Weights of a small GPT-style language model, trained from scratch on English Wikipedia: MLP 448 SwiGLU.
MLP neurons of a small language model. Each row is named by its layer, matrix (gate and up: input weights; down: output weights) and neuron, and shows model dimensions 16-143. Each number is 128 + 24 x the weight over its row's rms, rounded and kept within 0 to 255. Numbers have three digits each. A neuron's up and down rows have the sign that makes its largest values positive.
After each neuron's rows, "fires before" lists the tokens most often just after its 100 highest values on Wikipedia text that the model never trained on.

L12.gate251:138137118137148116131119119073146098155126132134139164103131146117115130119146184095169129118174107118157179168116117150101132132116136063156136102096173133086089097152119167152099077119135111117098114122131122097129135169114137174159115090094093109102096126143168101123122122124117120109162124163154147098105169113129167093156145129131127116150161152123110100141128136121108168155101
L12.up251:178094100143155125138161118132131114130123139110149142143095132147128139097116135119118118138124120090135153113118125139126158155105113068085121091181141125123121154185084139154070130103130117104117164102118117128150079172117113116101142123110092130143129166143132106128123126143121182152144117129145117122120150153104141137127166126111129071108120141103147142115087133118176089163132
L12.down251:088153102120112139151126122140104194109153102120124162127139125104132117155108159145150123067101096161098126172122145106144144150167134109129140146087189168102120132107141104148106089142111125120092094121138128137162152133131163129134142122118193114139081077154164153135119112107148086114101106119171089137116098099106133145121124136119145136148126126148108096163169141140134142106135
fires before: "er", "ed", "es", "ing", "em"

L4.gate56:162129134117108134172120151143104092089120103102176141147133167122117101088136108106169141128151075108125127132144159083146160156116125144183140140145111099153105136088086136090108171128101146114123116136195172147121144103160148110121114119151116098113133150137113125098118115134154141140091112116129103080167121134171108142092111140128134103105132120105100156093108108106106096190090
L4.up56:109084141103130073137130137127089095112154127132149106134083158162139118104129115138173134128127154126131118113089094096109185150161157083131105127126106131168085143144128145126139105114126120145123133133145105088165115116110139154149101130118160170115128159145141127157131147097163144081120058132113138138136122146116154145116121115118174123135119132141052130143116124095177163092124
L4.down56:158104127120120086127120141135129173135082099151112090136129079122138115148059095154119126108103146161104132117070110123123161163135100117094137154102144165117112108172169083124136100101123109150126125129082123169132110151162103157131165142115176167110123127136123125124137123096112131122121138136115150124115125140077146145140146158132146138162101127154147182111137144118152143103141
fires before: "t", " M", "k", "n", "f", "st"

L3.gate313:089150136133112153101105132092125095106157121152150097115123106101108122099186096115129149097119137114115150134168110120152120129111151164179095116075120165117122139150129093128115145138073127102156155091144088127172138116099123137120103181150127128118090152144134137123182123136103113135176096115103107092156112114154141127175106138151153124120114137128115150106086107122100147117125
L3.up313:131132130113101145116158101155102105102116114140124132138106106125122108115201127115093131193107134141127114141092148125134187113173113129154116157145110131096139160169131125138123100153137114117157126125175180135129163134130118113103109103155156086106110156142172145117106097114138125140113111136141141097122151116172134169123133120160119124121117103136105130094108127169126120182128
L3.down313:118109118114123174077122135142129099144125111136148125121146120123126122105095101132132115087163138101181149176128118146093086119081131157144095154141146155173118133097141170130156149142109113102187162112078109091129123145096102098112155090172151123095136132092111105128134115108115122092154096171140109146099141135133131137185114137145135139119126150122116160108145104112136124149093
fires before: "n", "b", "et", " United", "ist", "g"

L10.gate9:147146162172112111116123076113143121122099115139129074147119109108139134114111138149096125108103126124098172106155152129084137108140113107136103117166152182132126139076128184112151097090114156144189127123133152116144124135172110144120127137110142154137106105102096143157148127153162122160167149072105111169130105178156133128135129127092120124121114107132139115140128114158116086093114
L10.up9:092168133144119120136163162103105143084128154144148140094130128094093073142106113138124111104098123111156088144154120153104131129109090136149132101104151086132170122096095124122138106132131069133066083115114120133169090131162127131180183105117123131122144104106155156106124103147137134137171117155106134119125163120143115106113141132128132147113126128150144136187144148145132113132147
L10.down9:154147134151112110139113095093147116160090105099096092155146153063161103101103142140166141132092135093138145122147124096082141164123137108142092137155140128105102145096130178175108144165105125145146137096134115134153144132134145165100088162135104143131146151132116160110128122104128092157092155089145080159139060160118158136129130132115119134121129158156145110094137133145154107158126
fires before: "her", "ec", "ive", "e", "ober"

L7.gate439:168122125137105106136087137115139156088133166106134131150146138128189115134157111135117155085165135137147129141170157136095128130110127107142170127169132084161137140109147122121185100091147093121123134156127144159116088144148112106135097100140125141112109131076109094128124085110099098146133140126134102173102083160118127143131134115135147101098077122187144170147131144159145153077138
L7.up439:128153124158123147159162138134149141121121127110148137144153121132124153126085121091117100118141062115101090114148082116061142154170122134132102113143145149096146173163124130163141146133113109155115119139115105160156138092110128157124115156112100127146163112125116119153146098131103138066132142144111151140100094129144140192163151120152117113118093122098190146134141164098153115131145
L7.down439:165161117123092148150106116131128081141111158148122118175121146071171148139088100146110151131148118166101117154140150137125146171073110134138158115130113112140153131103155154111142142098098140118113116079095116113126121107174132135140151100187141129139112128177118093106124138105108163135145204095120123170153093143125134174119136131095129126114094126132127154119087126128157098092110
fires before: "ond", "re", "ure", "on", "r", "ur"

L5.gate40:124096127140159101163140102152126090186115106136139099109127130132134097073142100141088125123131086138122110081093153143132123196134112120112132155111155109127145159138111101156134153145158174120124085155152133105146119130121066140115117119116115140139120087137126155125107132096178105081115101159088117140142128111128135132160157115108094174155164111098163110131082144124137144118128
L5.up40:124112091164132105146122090125155148114121113096130146100120148108164131138158091119146134149167108147124103129077148127118083080134146121113139112129125124117092116086110104156160164123157151156129126106119142196156167131138118158153151145130138138127110071095111124096121102129150143092113104156130152105118150136108138123131164177172105108096101145142148142135148136155099166104102
L5.down40:180107155161119142112098139140130133153148106145106161158139184077144135131097093119100133111152097119159158128091133116129101098115133149145135094138152130134128129119090158141139103109151087085138108100097136155171167124163113111145174129162091132136142102145093089106125115111113117103173150144116141098146129130134148140119161182097133125121133137112130187146141138132132147141111
fires before: "ond", "id", "s", "re", "ure"

L10.gate377:112162128086115134111095136123128160092131061128141114113140144176135196118119133151151147120112169123102118114147111135093112084155134087163092131118124167163135114078093125117123122145124128123115112172187104112131079137136101159137159123107098105161098111089105104117159118105120117156169128100113139146093150132143155114107114148117125123161120160165120131114147139110132144140170
L10.up377:104115147148141100119142155109193132152110141096131141123128130101092121150147149153131123181124095130094148125135097093119107145124171120108112127150158149150106107128116128132098122140150122144111144137137084096112133149078102105105130114135099107140112100086122138121167097105123112129117109133124131125122154128105161125068095084091136145096134113151127123150147162129141126156125
L10.down377:119132128136149089112102102134125094127127126120132153128115109145171134112101178125158141120141135169101171107114124169122093124140103117141131144106121115115108112122124157112131129158129128160150150127038130177108160133122113135126158142107138164105139163138177120134110123113109131133101137147144151093161148139069122125127149166119107144108071111118093170144144092110093103081062
fires before: ",", " |", " (", " and", " of", "\n"

L4.gate87:156115145107163139147116160082070136163132071139152146150099139131118168112144133119094133140130112118162123151111149156097130136138116131100129135131160085150124135133125128175153121123150115156130131116104072160131099112128162118134122138149152105142093099127079111102144124137156112137083111099107117093109176119095105133097117155130112091126088176173114129124128156116157170114113
L4.up87:131141158141111114083135134142123124161109105109141181124138125182109087134108129185151126155092129140144133155149138140125140151158075118151097104096138090165136084144130156072118129153137110133119110103120130138137131130115091136160127117087153136117144095117125107080077130114157145148156129109142112133122127115179106102142133129138144076143148124119148151163117114121127101155082
L4.down87:159118102118114113132127099156116127149185140139133150129166174148123155157119164061137113133106129121103093140138140126149140135093143149167144113119104123130140130166136126148145119113127146142111153127104137141141094097120073146147152144094125116135112096114148134156108143094161100093109141151112120158141157100141112111157082149149132128172105120103124120133101131084077146160094
fires before: "ber", "le", "an", "k", "os", "er"

L8.gate361:175159129125128100146143113155146160148096124122191125176109118133120130103113108119136099134158101118134147183122140110143141162124155130198118117107103094165132102164153110162132145076112113095153143123120142105142099112118100128138128133139113093134141169128128130136106131156069104113147158139128099139103113176115149141165149107087107098136157116141138172092107146110131076138138
L8.up361:150083113120104146133150131124109138168139170106126124153123130142119134124095114107054108128127127101144167144187150165109172098117087119092122120166110106099130147121125110154140163117101109132125126110049151146179127122094142129127159147120171129124140121110076191106131145133130111113139142102115101151125132114119146123132090146096126112097128136118133144122125146168142121115139
L8.down361:174119127110101132122147141119115123144132104146142148140157112093157110128134110140160154087121114155141126111124123096130142155095093151109146082163147191134125121140117104102146122133147120118119083111104115116110119142170121149097136174133107149120121134095210141097128104133095115113146103108128089069114120166103086098125112084107150105123153133118113116150158119127168191144154
fires before: "all", "es", "ing", "ter"

L7.gate209:132129180130094133127128134134154157137154107094136145117138103148087154158112173111134112103151166137143122118168151106128129139136162115144112103134088145113120136091144145156168119122127121140116099112171121153110099149109109132133101099100133088133114143100161146155108105090111155065125094152137188127106134138125147141139129132081144161091160130125143131155128138153127109145123
L7.up209:141151133153084165168110108112133159123144103151135143115114152141141129127081155074115160114115103131073157134111099083179103102171124136161167108115123130107129118168091095150111093089133156152131108116116115143140121100132163131147138127142110125098136146151160147144090113170136147130103156169116165123120111114128133148089134122146136102150142167108125144124132126146147100073153
L7.down209:121144080125103135165126101110145155146151164108092117130159124163117087117143158129103103159127109148103160155135120118157125102108144138138140126118153152139112117158142134119129114118151146127133100144113112142128110081134122132097155152165116116182096111131141098089137168121146114153100133138133130109125109109136093134098141121112138126142100119135088102140159135159179141119105
fires before: "e", "way", "ed", "p", "ro", "ing"

L4.gate113:160171099140159116128148121133111119162130117170139105106132113152125110106146166111133169135128126082116133113096113101138099148137168088135088105110136122086141127087169112109153136158099133121047115156134138079126153070128159117122107134155081095117108148103110163092133112174121114100166120131149108132124128127189120101120102135096166125170168111142164153102126145128115146157157
L4.up113:106156143129133116104176096166184125084124147088138137091114153133154134108145116099161097103123144126092110113118150108123182111118126136093090144116129127100093128136134114117115178173133151140160151136124150145126130153152147124089082112170123098136090119166136117145108142097145162132120122150102103145135146148131146100140127126076111120122154154107139168089134113124135148139151
L4.down113:137173114172091132152116151111091119142098096081134125111170079163134096135153159102102128143123109152118112099108126159114114167116133159154141114104092146150074166101174123138110127080108148134105184113147104119137108117134179108109127077104119152098127145135116090135121105135140129122166124160144104123108123144136117111128141150169140120119105151130116169129158086135117105158129
fires before: "-", "u", "om", "il"

L5.gate279:120086143100172170138099119101147119144120127148131097112087109130124155099105159117138144096106103112103099134176161129163138093117100108103135112141118114132115126192160109138137125104149143098105169099106112156192146160148171148157161133138122187116113125146134103146171156133157149153097121112145100104123144148163119135127139110104133132098122133128129136111115116092116118112143
L5.up279:144130125172157140112091147178135131128151139117095158114066104165114143181089124119174123065167120136119136142131108163149139093162130102150112121144138134144136127136076112113122152144137095159143125168147121127095120177110145119126131141085145101138128151172154107119105127120085181140137104132114123108135105104126127124136171169100121136160118181087154123127146150169126135145136
L5.down279:143114174102122136148137098098136112067139137109123131135161150166164161205124128103145168152088120152147103102147134145125122090168114073122085124146152084120140128113082116122079141177118153139163106143141108146138111105127168113115119135110119130145098121148128153173155133095124136150107118148174103080126115154145155110127140113107121075138127133138109118149143151145148128138116
fires before: "ing", "ch", "ed", "u", "a", "o"

L10.gate345:104136150096124118130080132092155128119165128120144090117123141128166136121149135134107148159117147115135128154120135129125117110126138145149088147158187053145116085143175121154150118117093094061166126158125094154131128140127139141123175098162107135121188098118107090165110177118090086164106127113137147137126144124137108124138158097131103101130122121088107157120129125135142151129112
L10.up345:126163156147104161111152143171162089146168157089133127126178168127107142101104118115086145139173132054126112121087115118169137117117112100118090158126125114122129101134129160155134085119138146119152165091128114107140106114115095149118154117144163090129128118146076148109139149129148141140175139142127095129098120135164120106192109172107125109121102095101124151098156137082159157108098
L10.down345:130167142111124118147124132100130113104175171127120100105132165108106120145172118083126187161131126169119120120143163097147110136116144127122104122182122111143158135112162103169113131116074164083128147137114135139127091132136123125093167134112110150108157114144095108122109109107129091143129136104144118157115161159143092151128110127158105151141144154058108153103162177113129088106140
fires before: "-", "n"

L10.gate277:122148098089154110148093100124200143098145168168158129113168145122128092147172110097130105133157126116122182117141124084121094122124127099137127092147129128137130143116111135163168114086085131117092142135106158115137137117107141102166075064096114106125121143156119126114147120159132104156133114092134138141129136160114143169096090084135102133100152155104113143140143101128153160180149
L10.up277:142105148143175109159139086146137144111152135104116156145153105152160127156100163125116132111110139116103150166120133096171112110138161133135127086087171134148145150128113120119112137086090128136141110116131151143115103165150128123108145117124119114109156123109133129113135099093124135134174116183085083111124116052095095134153124138121092141137135152132114121123170148121163094177121
L10.down277:162116156131172115125132133071120108131112118116126176123124141162159164112113104137149090072084174097093200093138130098137156136107132136141116110112122117155131118147091091111116134157122090129106119150112152142110108150139137146135082124149124130167124102122173148112116082113143167180156139151145116134132104100096108134120113154128132133153139094153112124114137140093116137148130
fires before: "ing", "s", "ed", "er", "ers"

L12.gate21:159075124102172136122091134142117123126131123119171097135094130163094143140143142078177111138120126106101113134098132132122107112142086104092145178162136145134095129092125163130141153115129186137110141130162108123121133117161122139159169129136128162141110124083120107142114125097073155109128112115080150124123136111120104095153127106112101126158133130143146068111179151132131171175118
L12.up21:144097111120087132122159101116130137128130156086154113119151116154136146153134126082101128136144178162148115151138064156143151109151094136081156080101106061106146116113084138130151120074124138159138177083093155134095132107159147084144132135138130116114118114125107110171118138123131144135158113123112144163153117115158112148118115116116167145107105119112117102153161157137128143117123
L12.down21:152118125111114154082126140133139098152102100145093109130102096109114116117163155119136127082085189135110116160147097163124078113141137111114125137146139139154147115125096174154133201117135134117133086152132105135152162129171128098125139130095137139151151109153158170114100155130139103117128149127103111152093127142085117156131159139151098139076144111092122132151154133120116124153171
fires before: "4", "5", "3", "0", "00", "2"

L10.gate173:144118120139169121113099111088127136102150166093137116151137091155146110110130140151138170145111129078153091098096129116149136108112147169144131134132162132156131106161084102131145131135127137130100098164153126122101142128171122154101126107071118082095157128127076107136114158119124106179122126139142115121116167127133106138154105112104108150046119104119137143122144134104130118175127
L10.up173:125100138089112102122108133122131124125066161124154150115133148133184129134120129087151111114168128127101148093137064136137171126133137138097111139112092167134079122105165155142097148127157145116117150118086116090107062168132130146160113098132152125144092129160158152148106130058142133174120141145117160124115123107137119141123157133113137115133103131098111112155092147142128143131156
L10.down173:108104141175177153127103160128136101139091152107124111122109136131139116158137135091153109089116124151094161135106134127142089109142145139168135141123159173116136115169131109084164097122142078130118139133103132131152122139116100128163096108129105083120165128153140137116116079076100115156120152146115114156125140109147132163087182130141101125130161127110105115102097108145128117158122
fires before: "s", "d", "ed", "ing", "ment"

L7.gate80:120090105119148135096101102115152105139136120083152108087131103143094080097133162178134168106139145131082110195156122105131143114097128119116128139136156137106080094098130167109151097177093152135152114147174088137146121116139124126109109109104136148138138119136104149137122149162176123137101123158125123139117071128188119091120142140110134108147157140122126124097111111114126133121104
L7.up80:178114103139118147145123149121161112137125127121174135090167122172138106102109148152104095163138133140111145119163114100100145117107134135179122090166136124160107119145164140144103121111137101126097119152094111079090117150137073105107115100156166103137125135167105074109107149098133127138156082116117103144138119120166112115134144109167125148138076158133128154185146129153119146104105
L7.down80:131101103148114146117134153123151103130126120157141171096118148129117125148143087086123174122127101132162102145074147149132126109145111143104108095130160099129106087104158121109105147137084120100113155142130144159122094115163139152126152149130114122098175095163165134131095158122168105119154139121178131145124114128136120107083150147124138105120130124175145171120113129141128135090190
fires before: "al", "v", ".", "n", "-", "ure"

L5.gate180:102114128112126193125152121122124163080137092130158140105152142155099114155145112157113125140148143168138119127127136132157114141110111152144114138118089109117130103123116139163104189173123190105127160146116129162153117077150106130172088121111140121155120156139104137092089155155071144116162079135113159123138121108104146148149135164117087123078146168130140137148140098098125108144118
L5.up180:141153106149088128135122113142107132122128117112124114111125114151120145134120113104138154150140120104156120087120152134142152123081132122121118140134151143139173095099107114142087131132161135174114107162095104166148106154170163076153142170147134111136147138108120178128115102098132160110115128085132110161127103141105144131132145167069186149113188135163101116121147166068153136106132
L5.down180:134146091147093136110114116133075116159141149118127101123083139125133161156124140109120151190129125117104133097125131087142111112103122125096139130132120136153152086106135098092134107106109140113066129115105150132120104092168144123146172186116127122171165145120131136097123115128090149132120127136115144205116170118120129125153157138113149090182131163138130103117111133088130151161087
fires before: "er", "le", "ad", "al", "ack", "ac"

L12.gate96:147088091128146138105110120113143115124137128139117133170126089144137153092098121151091138142132134144124122117060108136143141108108123144164137200166090148120151144155140142127156130176112140145098117132134185135151129133160153128141161112141128123088083100124141149086107138150119139140136120106118174146104118154118123108180124161111110113097067076114109135158128132082142165147119
L12.up96:148135083115117129107147100142118123150115107124088129139147139097148116163116112118113107098094144133124170167079156164153145131108102093114166121135163112135111053142109117145079141081127171156162131106107179133175121196128154133121102096093135156135118134147135109115099112139133123103121113115095146148112167117108148127142129143102139145145133115136134109144099132130088150128148
L12.down96:150136171095126117082124162099141129149143133152102145145133169130088151101144098143131174107105137175180088135122104154142120107131162068096115107147136140102107140137135141113143150136123075103120115112156081145114157133134138106149131127118131149086132146152174146128093172133111123098171127130148114089162115146141139136127111133132112084108135143114139160148123141080070096133126
fires before: " |", ".", ",", "al", "\n"

L10.gate106:141124102160123145139091165161124123103108096137101106122108150117103103116065130136122114132095164163138122195153126112144118129112158132121112138117136141130121109193080146137144119128135142148124116102111120087119129140151107108142142146108100112136115117129149142158153134156158160147125162107119168095047112101111085174124156113115115117123106155154165113075148120161133091151150
L10.up106:150130127177113107159117132081166138123137115111110117130120101117121155126103171141111115122110076111110147100139134107137119140125159105148145142124176107136106142100116118117130154103115124124099143133151127160145161125162096136133090135142164148158124126167159099126124195119142134156125135148124138128166123149123116070160129118079107101109095093143109076188101148101120144143101
L10.down106:156135157131118080119111128105137136085070135130119179108143130101171105107104153131150168127140123095135124124088151140122118139137124115112104121089115186103125151133127145160117075146103124119131198137127127170157168123158150115125097129125126128132174122137086100118115113090110142119108154132164170127117099117200172091135155127135110160118094104128117137094156147097122150129125
fires before: "ust", "u", "e", "enc", "ober", "ence"

L10.gate250:121152152122120172169140111132130166149127142137131091118150128084111131148117087142100111134109128121139167111111158135131125144104163118142083126132113137118087122082059153120124123148128137110158080126142077163153107138182149138146143157166100117145118112104114184133145121112111094077131136094124126128133155100109145117137129133089147133132138136129098094121115144135125112137148
L10.up250:145090130164114135095150126123164124171153141150112157129174137146103132111104104129175102169105119110139111117139107107110173120107135112111135120097153141112084110176056118155127125132147158162142182112128125131153097152161122144099124150102148142179111122119183121105110134125134104110120114134112163141141129107121121154081165121122094103061102170139097104084104129089108107144127
L10.down250:120201177136140139112160119101185133163141116174165074131134118140104109127138142164129130141097099133103126146133133114113127131127174110147102129136141074116101140146110108146148108135143204096124121140131142115161154118068146152183137150133101144105126099114075159105161129127164140109134116104139076161154139117102087124119131105150119134152128141158126141113109111102136092116166
fires before: "her", "t", " ", ":", "z", "ost"

L4.gate336:141169107154180125083135106136089122164102152122122152137113109099184096113134136095148098115095113137133141107179120147114116116110139111098112147159157118083129127142137168120164125107110149142132101135093126118097126141074117120107179090124130132082122099093129094150133123162120167158147072141122123099099097120168148099141172153172109114128116110093155146147163141145126146089127
L4.up336:150128134113139145145123100120109144151112132111081104126115100115142103143115124101120116111127139166137110112197134141149101121169157153125105103127147180147113115163094093116148170151142126135140108086131097146154158048131159117094122111103136106143140080129119137093112140141149142135142120109133120179111083136135068161163132141163124170078137115123134149139147142099146141141100
L4.down336:143167196192153106105069143149104125123142126123172107108124140118125148150149156095124100074137146117150137141138087141140115155111109096152127151150148116121135090129098143102149114121108124091159121105148167099159130137132089127071170146127120104144140170123112141136144134119086154109118106185145154154113125095111154112120142105160101104151116101116143127124165119124135135135151
fires before: "s", "ion", "u", "iss", " Un", "ou"

L12.gate196:107124149095116114158121079116151151157149141144074154116122101103168105133208127096171111154135146084126149132106166137139140120148173112125117109168115091154135134118146122132131094110130115106138165099091094125142096109088163104113110169089105122138157127109139066106118145145098107113156121152142118122169147094176076125160149101142085115154111168115140112121146134158116154127122
L12.up196:116130172105127140126135158115122141115102114139137157124112123133126112137124136193124104141117088141119120144121157141132153159126129143160116123147107125126077124161141139108105163189166089144103153153126114099083189161135065145127105151136164127109112154107134190128127095144080126136137146120110115136138155133131151159103168129100111116135139078102139123113132152116108144122141
L12.down196:132119135140139123087132162119188158127173159128129136132106101121161133173113106153141145140080122145139128149169108126089103104135164085090110146129141111146165163101112190102106118088183125123096132129087089151152142122118123128131141127091138122151106157079094138126138144119089099154141152147150112103095142145141163100102118149199134136113099119153135107127137113153113135105120
fires before: "ch", "ed", "ff", "ce"

L4.gate232:105128117110122178172142122107114146144127121113165138163100115096126122140139099131136115101134147149176121108147110155100146121138122155138099146171163140093092166175087109115141124108168115114147130095137142149139128125134135116116110122161099154184110141119115125139164122140148099141141105079130120064156148146110123105148125081128154138106102133124133122138147141053122100110085
L4.up232:119131130118118128165160150137089149162115082142170115146123112096129130122127147133174117128142125158135136097115151141155143086145141097108100080173154186116102146138164145122142124110181131136085144103109110150098118137081158113158109136076113114113167128149097097110136113149104105109133144056127091102128154120111129152172146131134150140153110120144112142116139133079140107087082
L4.down232:146162101148126104118151147156136129125128154149151119126144103165157153186111154126129141141158102162121114154180115127123113118170101119147132121116115108144133140154143099092156108171093142094142118148095116116105103169158115118128142103147149101119113124149109168148121127099086127095135150134121118136098165138126110114116130143084138093158141101120089116118140127101119061127100
fires before: "ity", "it", "ed", "e", "y", "es"

L10.gate222:163122120141141126115127103094126121166108126101134128135103194092129131117142125141112081136096128146126082131127144127120157121127074120178151156087142144073132120108121130126137162120097130144099092137127153108140145113149088133127125159184121083137117112112144130110172121172162138123147128121143144109100132127122130174129150129107159168165113112127151135070120118108131118135142
L10.up222:167151093102137101129127135179124106173135112157119116077134132155141141142109120097117108130136159102134166114141144147126121122143127132166110159137089151170100171136091090121155104115113128134147188126148139098163149120179130114115126101154130138160111141133106100108165152174118129084139161084114120156137093126131124135120125123108115094118079102135157177168137096122131110120105
L10.down222:092125170111107089090135122119136107112096136096096169104134101082135143133114137163108141114111137190157133165173194161154135143165093155112118094066138116126125130116148127107127142104107148154107091154091112142098167129134117157120120155092129146108109146160185101101138105134061131138107136122141127150158144102118110121113125102143132124120121136146134141115143150109170123165121
fires before: " to", " in", " at", " the", " with", " for"

L3.gate76:096121179140108106099104120131110100132142100101123134111086138112123142131147114055127124139134112128157118158144119133122144121150104172139126119119192154120130140128096131164091111146143170129104134164102154146158133139170125124119148148117105146144106098133136132112145068099155166108157111128117120141135149123113149170131075099120112110137105143203163129094127133095126098126164
L3.up76:149090107078136134113133147131162161106135106106129108121146140119121151142113115140131155145125183172097109121117175122099121101169095162118115149135151155167094076122073118114137169135133132087100141099100098097090156154103111134117131102087131170117148114127104121118126153126152123135087107118105155166121094129146127124162155139126159148166114129189113099141143141083135153133128
L3.down76:124118149111136110139146165149099092101101136136103118123107144090117145139153128113135081151129136188139110126129145125125130182140097200106130129123109140166161106108097130105164152150126152124083152122114122136111108142151125096135117099087139123099116134130091122127135092123181148167148144098077134169113126113096091126101133175151135139174114103157108097132141101112141137095116
fires before: "we", "4", "5", "3", "E", "0"

L12.gate268:099141120153119154134118159111137128152153103120150149138143159145117111143152167175090092149133093087104142183094106066121116088114111125159149144165094133120140099087164106139136137144124146128113133128081151141153092136130111124138161126129149065137106141143091099128137098100091130156121150105161109143129120144123135115149127113124118119132118112138159102140107154140146164141164
L12.up268:058149121105154093149105109113125147115133134218154114087096155153125140144136143168118119094179131108074082135132096133137128104157173120170125138138113104090129164127130145133129088112143093178110138115079099136115161087113093155155165127125132101117167134141134109126119123112134115102128149106144140104158112107139129106156158111155108157156078106098147143126147124144132145139158
L12.down268:102118150084161112154117136149115114139125148126109152125130079138138130115108091118153112122111133159106134128125078128114146111115101112116172159191125124102138087112138129120128119148133096115116105109099139114146143148149124141160133091132112113120150134142113117123149141094129154126147096107141141122149087139133148132162125140175070155098118155136141155127120123126133111096149
fires before: "v", "ut", "f", "t", "b", "ent"

L7.gate101:093179106095143139103149109108110136126125160151139131118123157152150103121110109150129115197151164142089109178122110101096142156121092070120135097117089116162138139123135120124120110141109106146106118166134130149177144142152117109121131199121159129125097160120088128092157117136107110096112143109122078110154172154142114110123161169110118147094114145162120108138132151124120141117143
L7.up101:181046127098158125117135123127083093156150137119140100162159099157151113111125159080107109130142129126137113146124131133127093131139113128114164137076105196147164078128149102107128188122124146159116152167107079135108161121138129163131088145122125117130113136135123141088069160142162123127108121128139135154149116140162142126117103159125149099100130122112133127144129145140126094133122
L7.down101:111163146131105159142150119083091099149154121125128133096158089145170131196141121092174133130131115126132123135134168133147095140127138099118091127113158147132122098124142088108145101124131132137156110111170124106080125082112105118095138173088126168131134111121130120125081135126125119099139126127146152158115139085133127137144079107143154103118140102114159109177164143128135130146125
fires before: "er", "es", "re", "p", "k", "ro"

L7.gate147:159164126119158181099114113111118141125087097109159131136091165165136112089139113101119107189159172147138115113142143148126146102101151109142176125092140144122105125105095174125102127135156141150121124145171134095155125124154131091136179103124119093114124147162137121086150091096148164174106148091098071093100131094112107156131155133092128096136100129107121122139119108126143166126129
L7.up147:155111082143144082112098141115116089137150108144171073145125138155156141129161136125112109149117141129168142136160149174116118127147148084146146128144152137147114118115153124126158118141154154166098138129102104126164132132127111186075134125109097131178085109133087130124114119137113170145104137113132132138120130100096130175149152145115086123169119133103136112111132182107134104098162
L7.down147:114128111160115134140126127100132108139126151117116095156104103121159115133137126123165191147118098100119077145125116151134130095198110101116130162124150117170114164137220118172159101158134127127139144095096123097147133130128148149120131120142144133084103189105099096155106129112125109117094174159134104158143157121160114143134122158116094158096096110141153148111122177109116127126124
fires before: "ent", "es", "id", "y", "enc", "an"

L4.gate435:110194122112147140108108155099120084097145142136137152138150084132110131145154133197142150130107106118135113186130115110151148167148132141110120075135179138159095134155112132128142145158125124103112106082107091124120089126129157107126125116180138088110164102161129166133135136135145134114094167103120122130142160181131097120134101102106139090135135161101121122087121124125117093139100
L4.up435:157104186120147144091190112126144130126139132103132129133141125129126123138101165114143110162114124112129113092117127103142137152096092143148097111160135146113095169143122124130080105143111129153117130133113098145162135139112126135089148151078178124132157095079163144190126167140127157136126103166124134095131146103125081131151114113117111093140127157109151156110154102070117123127159
L4.down435:112166172140101135144091149135131120126110139133119119124145107141066113113094107132106125193111119138119126116145150122095124115165128132150110119116101144123102157116143131143119105097122130099139135175156086126151142178176128166137104145104121139077100111096091113145098105109165116120155151164155063126133110110125090127096135107141096117131103114098143147162148158130130110148127
fires before: "-", " ", " |"

L5.gate205:118103119153098101113101128161159165120130111105093153196135086109131134171129155147141110112116163130128096164109145138123129171095166129108097112113137151139127102152129113148163109118125166156115109125116160138138111146106106184107137139141070093126118131118146135177133120140129125156152125119124150167109079156154124097120121140101111115092136147151120108100111133122157105129172
L5.up205:158081120122110109146107128070116119152128139112121136132109130150105108144136135154182157139129145106116087168156127170088070171112105104108143117108118117114135174148132131083138121174110116157116105120168096151128124172117104130141132077171106184104132147092090123118133153145105117152122167134120086111122140151110102127146140133150117116151130123148152165118140113102126144100164
L5.down205:179076136098145102147164156096140151112110099115127143123083161118061108126086136107155187077116150142135143131121112135118087147145113114101139112106122090127135138152161109102132129124152148106130131122123115139115155178101137136136140117151114166159170096156119134124143109089107160112132145131149125121136161166102151136178139134130125134112093124177115142107181082151112131137106
fires before: "\n", " (", ",", ".", " and", ";"

L5.gate362:125096175125131140123139115143098115127112142115127152143096172123163122123175075079175119130099134153137147146130108108114148102119171136099132105129118103138120125136171156133140135130134167092086115116121146147162118120103131111170108122143099156126134107114109104097095174105173137142147134121112098096101122116137104119141187117091125131143097153140087091080132137124136152127148
L5.up362:129135162116103150165129109095146155125126107152156104083115160140117166188117121106125124144128141179127156172130110115102102120143151162122145092126140125122125130066144101122140148159092117137131104152118101107123125164167106125113100167114135108127133104177111176099121164119135106168110100097116073146111116086172118130103119123099143118105141110142125115155142110094074146139115
L5.down362:116116095064184124136133141145136140142137127111134102124151087126157146180109127117127101132135150163173137103128130139090121119166109142134111133132122137178117107129115099140121167149118155141141158146122078138125123185153137116133071144070112122116129118162100170114127133147168112152126143092118133111121128116138120089164115152132105128156170101113102099103119118163126123102141
fires before: "0", "e", "fer", ".", "4", "5"